Part of a small language model's weights: MLP 2560 squared ReLU, capped logits.
MLP neurons of a small language model. Each row is named by its layer, matrix (down: output weights) and neuron, and shows model dimensions 426-617. Each number is 128 + 24 x the weight over its row's rms, rounded and kept within 0 to 255. Numbers have three digits each.
A block is one neuron, or neurons of one layer that tend to fire together. After each block is what it responds to, as a language model described it from the Wikipedia text at the highest values.

L4.down635:160089116153136114112086098131083088117067146141134115179128120139136122110135095163171129162131114154104134146145153098115140085084158146111185120154099122137102175139112124142143129126131146140119126119097165117114125131123173132158108056120081127094152156130146140152117112110124087133115094146150111145171177123135107122114146126088110100137143136125144156127104102156151124149108138144114176158103102089163150142133111137114115113130111098126111109097119132130106144112144169119159171137164142083118134123094116113113086165083144156088125136089120149098121121094151093141
Digits inside infobox measurements. Inner or final digits of numbers in infobox and list fields such as heights, coordinates, elevations, areas, e.g. 1.9[6] m, 50°36′5[8]″N; weakly other list-item tokens.

L2.down200:145163105122124161157073127175115101141102134156150130144110105168132171134074119131136108165126203123129113145175127154161115097162129162079109162095133188118105129099146223107150142113168121167137099092114135126127120143133142132160101115087143162146135115130146134102135140132127127127143175118091134110115134156076126130171126153128135141168141155112103116140163127121123101141116104114108125101120145105136127120121111137132128161173088106100141082156146148104114150127103168148150105184198117127151128137140180161131134113086123127129131145155136143147166172145134125122
L2.down1714:143158130142149122141106156146154160141137114137118125131094117135154130179084159128164110150134174112124111174130113156112115120114137093116159115096090144179102096141108199134093106148161095115130143130149125142115129151126116113143108142117131167108131116086165105115139142109130133105151134111089104128138115143117112120124106095151127106153113162089158117124189097155132132154137115166128155117087134148112119096144141132143107171144116166135132112172157136128118149127140097159127117132132109158132135175165183149138143100136141119126101144118092164173155128094102139062
L2.down2209:135182122190111126152101109094146118124150127123122134171115078151139156165108133139150068146134183099142103141148112152140176113089134128134150153098120132139102117080154164133152143125158123141125119148099123123104086133143119081114133127122119137126103096117120160100108149149134086181121151092108206106089152131124142090161151120167136117142133104078133153130133058129097142136136071134109172153110120145119129128136076135119106117127123119087092115123130155107131149106121106140172137150129164115126096109111140121124132104151138120101103135135144164153147125094104140110
L2.down2490:115130143119083130130155115137107138106135128107159112142131123127148157124086124132127106142086172123159131142144096158107179141128131125100107102132135137111179135076127168130162118158110119148084165135130114114147147135168108125139120142121136125175126121156105151112161140152133154134145175134104137134109113167108098130149101163182126098134128187106108101144172140162118149134131161129094151101160139106136111117134084077136139138081111145127134125147116123094168161139096096135128147208126095123123148114167128100145115130145161081130109124130137138167129146113109133130
Sentence-final periods. Full stops ending a sentence in the middle of an encyclopedic paragraph, before the next sentence (He, The, In); also closing ")." and ".".

L2.down630:146162116173122107139136149116106123153107127107135069148110119103145124151108109091147124157103131137118185102149123134136162096141147146119093096101113118146135129144118125126134153092081124130162134157148123139139183094092055069088105142112144146149137101132141131094083135149119146160157126167139176098155185120079139090090107159142125129126142108133099099120074145142120168131120123167092075110119116133088146158119095139147150122110103100106128144149120168077137138132161158095168162117149139143133149152136136129147096097147126117104103121166136102132162130169144094138
L2.down1202:088120140126117127125094130124164148157136136116107112129114081130109134144095117150120102109154114139103113134120099164130113101136140106148155112127140129119098136122106100110100083171149094127134119118117154102134148087110093109160088103137149136137143148145112106163110172118138127151144135159104155122132129159105188134156130130123155113136104132134166114172124175116122117152126127107110145102120091118168112113094160158153143129172150131094137139141131140111108114111106123181113135091113095098172118169126146113128119136142139109114095084093136131154139143117156146114
L2.down1592:102164129134072125133093098151174133158146133163141124102103129112087093127111161128126111159110149105147137116116106127200088104113150119130139127115165111109128118108142147117123142093140137116139139106110138168133115125169174124104142116113155102121154117114132117140153156101132119112184117111103122093105096113129149138130159166098108139131134130112097091142121121106122116103102157109139142096120125137144091144132105133140115115126113094123104099123118085122104149170107160125081123111139121121132112114116132133141142106092105101144106136159130139154151078138150116162
L2.down1658:098155136143121082096148084145105141132146141087132133088145088099155096126151126155145109138139155122112127132132170124141122145165168107110157147089119106143097116152121133108098110121071065132126135148115114132131206070116146093130135100121117150105126110173140132159128136126141083134151156134120147143098106121132155135072105139126119146152166124140124150186143116141108120090132160077111135120138073123108149124119138105125163141116159112123125095103060161114106135120128154132147126099115110135160141102117121119159140137122147120083150084139143109132157127144142093124
Noun-completing suffixes. Final word-piece that completes a common noun, often an agent or person suffix, mid-sentence in varied prose, e.g. outdoors-man, hang-ar, anesthet-ist, off-enders.

L3.down112:117176100126201143109135167129095082131144139110139130124145135119143102101091147132154134127106107135127128096152130159154085140082120167082112144099117136121111207097148138127121125154140136122111107121142122117139129118095134151156121128154105109112161136114106148109195179168145120125136099073169127121154110144154143152115125068120150117108108143119110125110129115156113091101106144128141166134143157150105172149111109047108085105125135096116086113121109084161115187128163148130137151159126125141147122159118150148100146118089103069139097128130122138114151090097147116164
L3.down668:128130123155155101137112104124134144097161106144140144149155122095157123159108092082160100115111102145134114137128125186109103108087150123130120101140124133124150084130135131118153151136105116138135180129144119129128183094127100129097127144112133128127124142128136105110101106145111138131181130117166141136147128138130140137118123078116084181138115161130129111174113121113105104135125133177117128165156136147147167120110125121097141146088146151145117133109115106121086153121106172089161092087127130164077145138120128143145095123085137152137120126112116135129150101075143118151
L3.down844:102139101124152099138068156140166132139142150144151140130120071104115157102125095114088150151123088127142138110131123130098120083130125142108090129135094168149084146128100124104132166157080106112085131128118129120115117146130144109140076092152134131130171118102127126124095126123113124151169188118159167118097105095135148160136109100129154116108155144134082136138078190095099104125112131148195150158109111107117121099137111115128131140127133135121097110116116098135120139122097175113132118135120121161131155168143109152134111158142138109150096148136131108136125105157152145157
L3.down976:103121112116097159136120149126131128154114125114138130168084160102092153124085130155156145086129101128133136171146105105141084143145112104107091125130126145108173138056113097115160141127100153102096121057127119133165126148137148129140068107115122114131145108083134109134125114155146070113082113120113084092090126132093114132093143134148081135086096094132142120138098147116104137179114124138101135124136106109132148148135105103134131122135143137115129149057167080143090131143123118117097090125110188091149126125142078146172119126137149092074133156094139095119130114111114155153
L3.down1228:145122139129145109115173124138116117113126129165099112119158167095135120102142109105106130172074121138153126164114114137153103080120175147134129076150073080143118094120133160139113094135106104130146152153115097139138200067130098137163112178166090141098141104137110169124083156129111149137169090144128138144126136114132164139110145109134114136100135134110180122148102127151119123131129152131119132144139129144100127150145124124096129115096155142146148099132136149137125161098152139113143129151162162101139168116132125166149150103146083148130148093132174103172159099115132102135
L3.down1350:115156078120127116139108110103135180165077122124140116093129139151152117107091128140126088128159161133113143118153164139139140114165091142109131166167170148068094143130125129093138178148127123122112100135135140095098087153093156147134136122108132113174157117150141097097146123134151118128130154107082156096143117157110146102137093143136126140127103135125108116081108092135156125132131152177128129100178146085129138123131087127136114125114111121122133146107141105101132133128128141098111094102094093109107112176141096125130144144112159115155162118137112147120100159179121129123
L3.down1427:080147132144150130127117160142117060133147178151139129138143045183106195136172142159093164096100101109124152135124125132079141108114119093151090105101093132137119092124108132131116132115108063148136158124149136132156119125155129121114092132165165153165123117106107133178093151168153125167139175125132147128139139172157098131144164135132149061131190147131159140108108149129124173143082125089140113147123136135148145182097138111140088092174144119094140094155149105141126089129113131114097139147119150143145107135151127133154134139122101110142114168072133101118127102083104137095
L3.down1664:130116139134111141100129103155133122171125136111161129124080125089146179115150140102097138117109146130104147142149094157100149102158128113109102115148117126177115089154101085097163148090118109139131149146141096102124132088128119131057166127105133139074126087118125104099122142190139111181164156132089150124119155125105144163083148074164151114092083124108125145153119105105179088174079119142105098160120176137144129168103138099136151160144148119120144110122105114156110149059116117112161104092142146134083099181131071111151112151126119132118124153103060116118123064126115139136
L3.down1799:116164089159160139136175112161139139123168153123162143096102084097086160099133119103113122118140115158150124143141085142130123120090153148171080112151151115160104135147151106129119150128104110160135145130125119110135136103121114134116174150113128140142155116119102134125133108152132111100121167122101146107140135168139128104165084115108147172138105137127104144115090087137144149138114146117139108148108159114147103154141115121146140133150146136108143129148066121110153102110101113108153135166127130123089131111152071124123121138107160070110117178161125147087096113177125148162
L3.down1857:063144113160132132145150110135109128173146107148134120147111138118189149088131127105107103091135152144117112098149150110122167113151172132131144122056140108101159148133132114106130128157149074145129131111117103077127166141113087099098131098157084135125152135122148146125121173153128143135152151129132113132103159112119108118145108128150117176156156183080100107107076137124124127172168141148124119107111167171125158112162087121115137106128135095087087087113118114160114117106144143145138127136189154107143142141125128135144123111150110081163121172146155109129175144158087104151
L3.down1875:097120103123155107125149157147105115127166155134118108087103120149145146125158142127165151138134149105137112138137106098108117136158136118124110095147167119148135160074139156112135101122097071118122117113131118114128144120149113129136133142163122180125103109130173098088114156158132164145154135117125141144104162088136136112140129140141108161063134144105109149144104130165135179155082097122115114122140116135133094128150104114124135138101111130084112140109089102122191109150136102122125156156166120117131193116113135099139109151140154116132141093194124085151124156145147127172
L3.down2009:143135161135108122124082162120161144179105162148110115106150153142163133178166127127159102148118135121106139121148147113094132110111196148117124105081182102191146139158095126144132118131121110138167107184111173138146136129099170131124141165105121131110147156146129106141094112158085141114130100124128099151138097112168140171122106109120165148136134110119133128174113156141095164166126136153128106123134133125109130107140125124144111122129167117164139136146151139089133161127114144122155131148125131130120147107093144125093136094135120113102134119126107147105172138112115094147
L3.down2024:105130180169120115110145134139150080161143113105139149098143116124125163128107114143148145156141178119105110142136117099092107134119154123182137128128136153143115088144135117143126117132097137115116093158141135102107153081152117076126133153140184079135123125146131103130146109088149096093106125209133118098121146106149138153126115142149126160175122141120082109129191110127084146106143094121168104146103110088122130107150150130151130112180132133145118118117095163126160154130130156110158116134134097150117057135125164123111116136124119146138117111182156128134128124130137111136
L3.down2162:103146094159124137134106097103147126122169136120112151137148159157091126105101131153111156119106112130156133117127074108137145112153156130130109129101132154120174134150149154078120154126114106134144117098173133086139121163140094138129077116140137120143099160094147125088090173136148112130134165122119135112121186122111122164152157150147158146102149139112095161197152181078136112131142156142116093153111114126102141090148123103136128139155108122122125112151140096110081151133135162138145137136149140123144116149173140126144165071139134107117109138114118141121119111124089139129
L3.down2380:090104086108128101125092121154128133188108164133108135151129089146106116167093127079145157130104192118106123151134127068118129129141084109146131110129126102113084171136148104154146115126140156162132121089132152116157125136105147147140105163109105160113131091133158144084118140133165087128137113122083128107088105102109072113143148174137118152134113132106153116159155115131161132168181151138100123117155136127102136109192130127145145160167146124140142164127119092131096153156139128109160121153174145130144106110165139150145124084128130155128131091127120164134112093141135087140
L3.down2389:082154149166111126156173157128110102153137144133145199164142133154112140127096097117062110138113129140132122156132090146107139100136144108135131123099142098117148123100120123151152138133120110141113125128118129089182115133097142142098135120099098189156164111115146119114106097129175131119140148133116133142115147097131150181140128118106179108120130166133094139097084174117121134139123138168129088105105152107108177080123087146139105123144146169091147145088115135143117138098127138102152155138132144129115130123132145101154120092152129078136121131098113139131104122123086137121
Word-final subword completions. Final subword piece that completes a multi-token noun, typically right before punctuation or of/and, e.g. upke-ep, find-er, gr-ille.

L2.down799:120076143155175131106112142127116111101131145118157110171097133127098109151143132163143108118072138126125131133165147160076135128102163164128138103126093127135148145154134141136158116142157103100145156128132127129110138117098154083124111115098150162121140162073120131136099110137100146144163139094133153125120099156146123136113175118106126148084133142126137102158114110155114101118149113097148103131116079138148141141098150129102118082159147148148122144120127114113137181112126114124131158124134123144081116091160126143130124141165155123108105166118097103120171135135165113112
L2.down1084:125113122138149154138139170124120122110056142099132108114090135183172112087146096144122132134125125122156140116122096099151151151111119138132114105077093143107188085129150167127106196095151133092135159143104118119096133129141109129134147121153152142136159133086169104152116152170124096103146142109111132156157161104109137167143166165134050123139138124124123130135087163152093114182143148145129087091148144102147129146135116123125099134135170125109093157162110179117112112111141153111141081155113101092103165118127135102156187091123118117161107119114132127136143113146116123143
L2.down1888:122123115180110128134128118182128122114156156133142096129131112133119156146088127183124127131117187122160134077117120149122124090150150134115113144113077133153136125157141145121122109180099145101096149102113107137090151124102147129107141152103122155092137163102135118153125136140122122113047113117136138107085126141119102149097129155129082078105105169117136153101128134156126128142082144098124117098179180130148161165135134115113136104131149173112139149118123108131137134135146137112146112164144132162125079143093145104167101146136135186127154100111104109173165139118154093108
L2.down2339:177101078143145124151140103155140115130097122175106115104154126149136146136167130159137165131141129118111168181149083156099152139124090139138102149159118108100139114070109117133122127125132137128125112139123138119144085123112122142107130152143092173109122124149076143192113108135083157095119101123133140169121131143158161111142129142113115117117169134157188109165081153117131105091139147159139078128157147126126145107103089129125170088100135196086102112148127109109149159082161114156109121156127103127093120168109130137081129136146144164139118141120157148100159140151173155127
Digits inside numbers. Single digit tokens inside multi-digit numbers, strongest for the first digit after a decimal point (2.1 Å, 12.4 mi, $1.13 billion), also final year digits (2011, 1964).

L4.down2135:108139130111175162123127145145172090109147118108106151132126142156114146130150151148133163120093150179102140105144155135167137100106114089095128095119132116105132101105109181121152127135133124120114113117108148147136171150096127083162144139093106125112104121085125133104129115175095117122128135116111134143137141102108157169127106107132133136149130132139088147152111155111113111158176106143135106113116100144148092151120107131135156143119117102097150091160157108195107122115104141127126121115159147109145104120132152121135155107117082093107094145133137179138145149097127159093
Sentence-final period. Periods ending a sentence in expository prose, often after a long clause and before a new sentence such as The, In, This.

L4.down2287:083134090089146097131114165136142126154121171094131104137151111187123126110168108128098112158117142086089113163098116145143164131146165154125092123129116139113183117106150183098172092144118086103107133172145145113117113154198124113148153133124133152166127142104130104146104138157113140127148140119130163141120126098102167126100162120133131133087137137068130119124106108138105126131145111165097116166090089135142140156130095148125142156129088179135154103121116131128108134135124133142107131173134130161129142100195140128127141118100103058140163159141099094113132135085063162126
Compound-noun completions. Final piece of a multi-token noun or noun phrase, often a suffix closing a compound, such as offens-ives, hom-ologue, mid-field, anti-commun-ist.

L3.down37:115139132138150134100103136083112135119175144108127100130149121110113119129148136173142084110114136173066120145136169126140138140138137116100158137157087130117116135146111108175123172100108120171145128145182089117120140131141166126138138140110136153130118136113155100145117136196036129122144121116125170175136124124112128084113144148077134160097182095100123120134135127107144120106162139137105148104154128151137128086156139119124135131145177147151145124084131102123134134116102117129121148126125140167138101115145182101159128141143148143098119139093159133117137159133118109114
L3.down308:101112105168146141102114121148127092168132133116135125196141178212150144129102120133085147160104150137129143145101110115140089134094105108130120115112125110030128126147125092135144075159167139115159133120137132163111124147079147115147132119091121135155103161125173115159134115136123078104178114122093150141152149138175139121159126121131102128121100128119164139175118154124115116106123129117195113122144119152076148143156104130149117123135130157111175088083129139190115130145181145174117110100121120142107103122100168128103110142133118158122101102104120107082170113094138118133
L3.down784:119133157094140118099122149055110132152180175168150149103136141141165137127137107102107117167141145126126103133115126110120114147121144153099141124146091124116106128119151132134110142117192099090146123118119131103138175105165108148123178139147099146114148150102176155133115092141155130148145163141085118100092095127102119122122132142138135143092130150116108179135139119120141145162151117133114116082112137187138109134166137141142137152097106131068113108117140125114139118123170120115132143124124150090103108122108101098141127134171123116101124111164150123110141117175070158114
L3.down842:133093159146102138101138107151129188141162130077153163116142157141143144115122134136148167140172127119096145128138100100088154113162124165144111142143123075084164110108098121122092130125194101116133122133098098125129152114110107129132165130123131121106142133096100133145146154160145122151125130173136109133135138140117115140109174147144082102125135110182135132117160129151130122134117101140160178105087142118130155142107138124121185142116106140161102149152120118119180120140145098081127167114134106116125096125100144139067114105101155127115146139113139131162121146144129128096
L3.down881:108125121135139135103142083114132102108127143139117103169117107080142125144080148146112121210121147125161118159139129111122166096138123136107105137120109119162170125107099162096150104091171147094101127107169100091171124134140118133077134183159077142167151145135135123169118142172124175141155143157137100119144151131166120116101107125152124150099136124145118153120155108130137147155112103139145160132143159172121093132125138145138110119107156112184085139124181111139118087121164165144132116141107125186148131110148143128143133093129115100149127135119147104117103141090125121150
L3.down1115:128088124166129139087165123124156144150182149072162138133115140127145101134146145098112110131137149126131143168162113096138137141176106113154109113144111129123108168107166074143165159157146173138151145121132081113133178140153096185138146099152085134145120130124138153135162129095139133179152140149115119088145138140144160152175093118134098124086120155121131114096137093172137123126138127090113101108136081142140105135131156093117132159124158085132144096087136117140115152128113174076119141138119124116120151116132154116157143101130128126130117171164108101130125138116108130130
L3.down1202:097120128131114114130112182147128113139105101107144121111099110121134156134106165123131138072109121147146118162136161182134125116149124111111102138164114073114143134132119155099090189185120149150113161134156152101142135142103138119116120110135140099148177137137110126130139130123121142110143133145107126153135144099093138123116176136149165146097083142119106080130099123114113141134106084115156121115152101131112079077127123102124124101099151091120155159153104131098097109077133135137134136132121152135143134143120111107128138142108129115133137094099108118149141139124144145123
L3.down1250:110096143107116117075122112124107110135147126137146082096106125085151124140131133145120145123135164132151156131119149100124137114152150142112110112161143119118153115122160142119107107107100151133121106112122081090115079114138168142161160110118109165075183131176152132166055140137100142126141146156158143103111143098125096166140128132090143151139105130117150094127145084166099128133109136133137139125144111142110154082142112109143117130171125173110132138112151109131139129124103110145116106124105160119139115142168123110098171117136125101095134103106100134141082142101139120109
L3.down1824:133128087153136186112127129112116131140111122071136088151135090116123161090110097118119103150159137135123124125114086129108116118099153086106104150124135129185141110098142150153135135136143146133157088148101096146125043144100109097121134114132133085118154155135162105126099154100117118133173122128112136169163114136124073105127124126112143129128133115133119109105119170120143114122110131100119167105134110119101168161155110132148167157146156170172121169116114154134103158151128099092168156109172094174095156119106089135107139119160129108142080109129115087134139161137097118083
L3.down1830:106107135122102066121122114125150113130104150116125128164134119107103167138107121125104139151106125150134073107169130133087154130143117114166134132135104110141121161148165111137136162133119115137121148131129137147123119136139127131122136148131137161123099095119110108126110118122147132163133137119131131109113151113097159144125128135114125111108088088200116086168150133127119120108093173149184119142111140116155111127125125116111124120128158138175077158097129142109165141093147108097118069171115112182142144130122151133134164153104154181109134107112098112125097105130163092109
L3.down1895:147144112115145126180099130136081110107143075136114121119165148135071078113098142133163144113147122135108115103109114110112112130140115138152105144122139137132154154096164088111133113119117099125116106096113137096176121132164108136085095089135092173096120111103146136149131104140115188168123154086130120122180169103143184139140162152143157149072169140137134121141112122132163101127162114156099114153155069176108122122131178120122149171150126102098123082118144129131085146138160171151117111143081119158113128138107155175139115141144133134117166178137071104153117181111132103102
L3.down2011:074168102127141147104114112190162130155086152159095176110070121122117131138094109126100133154105134104139119153179100109116131111113127143092100091112073127135104101142158109111196106083113153129114123156118138119129135144114116128134136135122107114116154119169121123172137143126128118116156160101105107125097165146127118182116137119135132115128112141095111155167153086109088155190114080118135121135102149144155124159096147103130109129142120158161111107124115154130144140142116147095165093091098145136113133105149120103115156094124095162131091123090095140129116181164090108147
L3.down2117:133092133121076118133148171134127119149118173046133104133148128111128108117100151096121102129126106071094167140135127103145133148123129149125095136129169107125143124123098130131113126079112140134148161118108121096129103169119102137150131122186158143121136100137146127157159148168111094096128165111082134120119138138153129116094103103169112163124108122122109108126147143109111145158162149124127133113150105133119117141111134122092156127126101165129109133143137127147093134088122141138143123152119152142090199138117150137146143134128118118137093113107114128117129080135149074052
L3.down2206:130095125136129104116185114098154103142122152110124103166122138137128105123113127102107085122121128132118123175068129146139118111152113105115113126086130068116090183144164117145153159157108131140149092160102128184133145147141102162077145140135140112140143070107126136118109060133127143086095145141144101160138129132116120137107130090141135180125124132117148070096143163122135096097093114144088136110097081123144113113118080133156112113140142146158121142137116113146128159130119150137126083091112078098161122175101151107101151150106165117117122129132090102130103162135131127134
L3.down2267:126114111107094122171099122145102141119124128117121136120136166136146110124110138119089132112096140142087164146092160148123147129113114073154103153153095108127073122130151151104104127118151160103138144105102162177091131114111128099177133114107106163115147127091157132137105100140108124143115124128134108138127129164108093155176165176132129156130102100118138122187174084095122126101139149134092101136095091133150157083088123139156165106159143151121111108160103147073151171077132106120125126108120140096082142109136113111126190138115085120105156133107085127099113125141121199143
L3.down2539:123134158165128151102153094119146115110108158111144143164105132155159159158095139121097119157125124129148116115128090137129148079134152133066104167097144112155122125107158145133115173145120175121151104117147126121094123141108114121094069130103150151141168108131150126116126122091100113158114146122126109094129144111101121115109153123106121167114143102153096120166182118115143134127145123138133137112102092170120113129113159125141148137109160140094138112158142157169080157129147150151165129127177123166134148162151142122153137119096147116114078118149164117078145102085107111085
Digits in data tables. Digits mid-number in Wikipedia tables and infoboxes, mostly just after a decimal point, as in climate tables (3.2), vote shares (4.1) and molar masses (289.39); also fires weakly on other table or infobox tokens.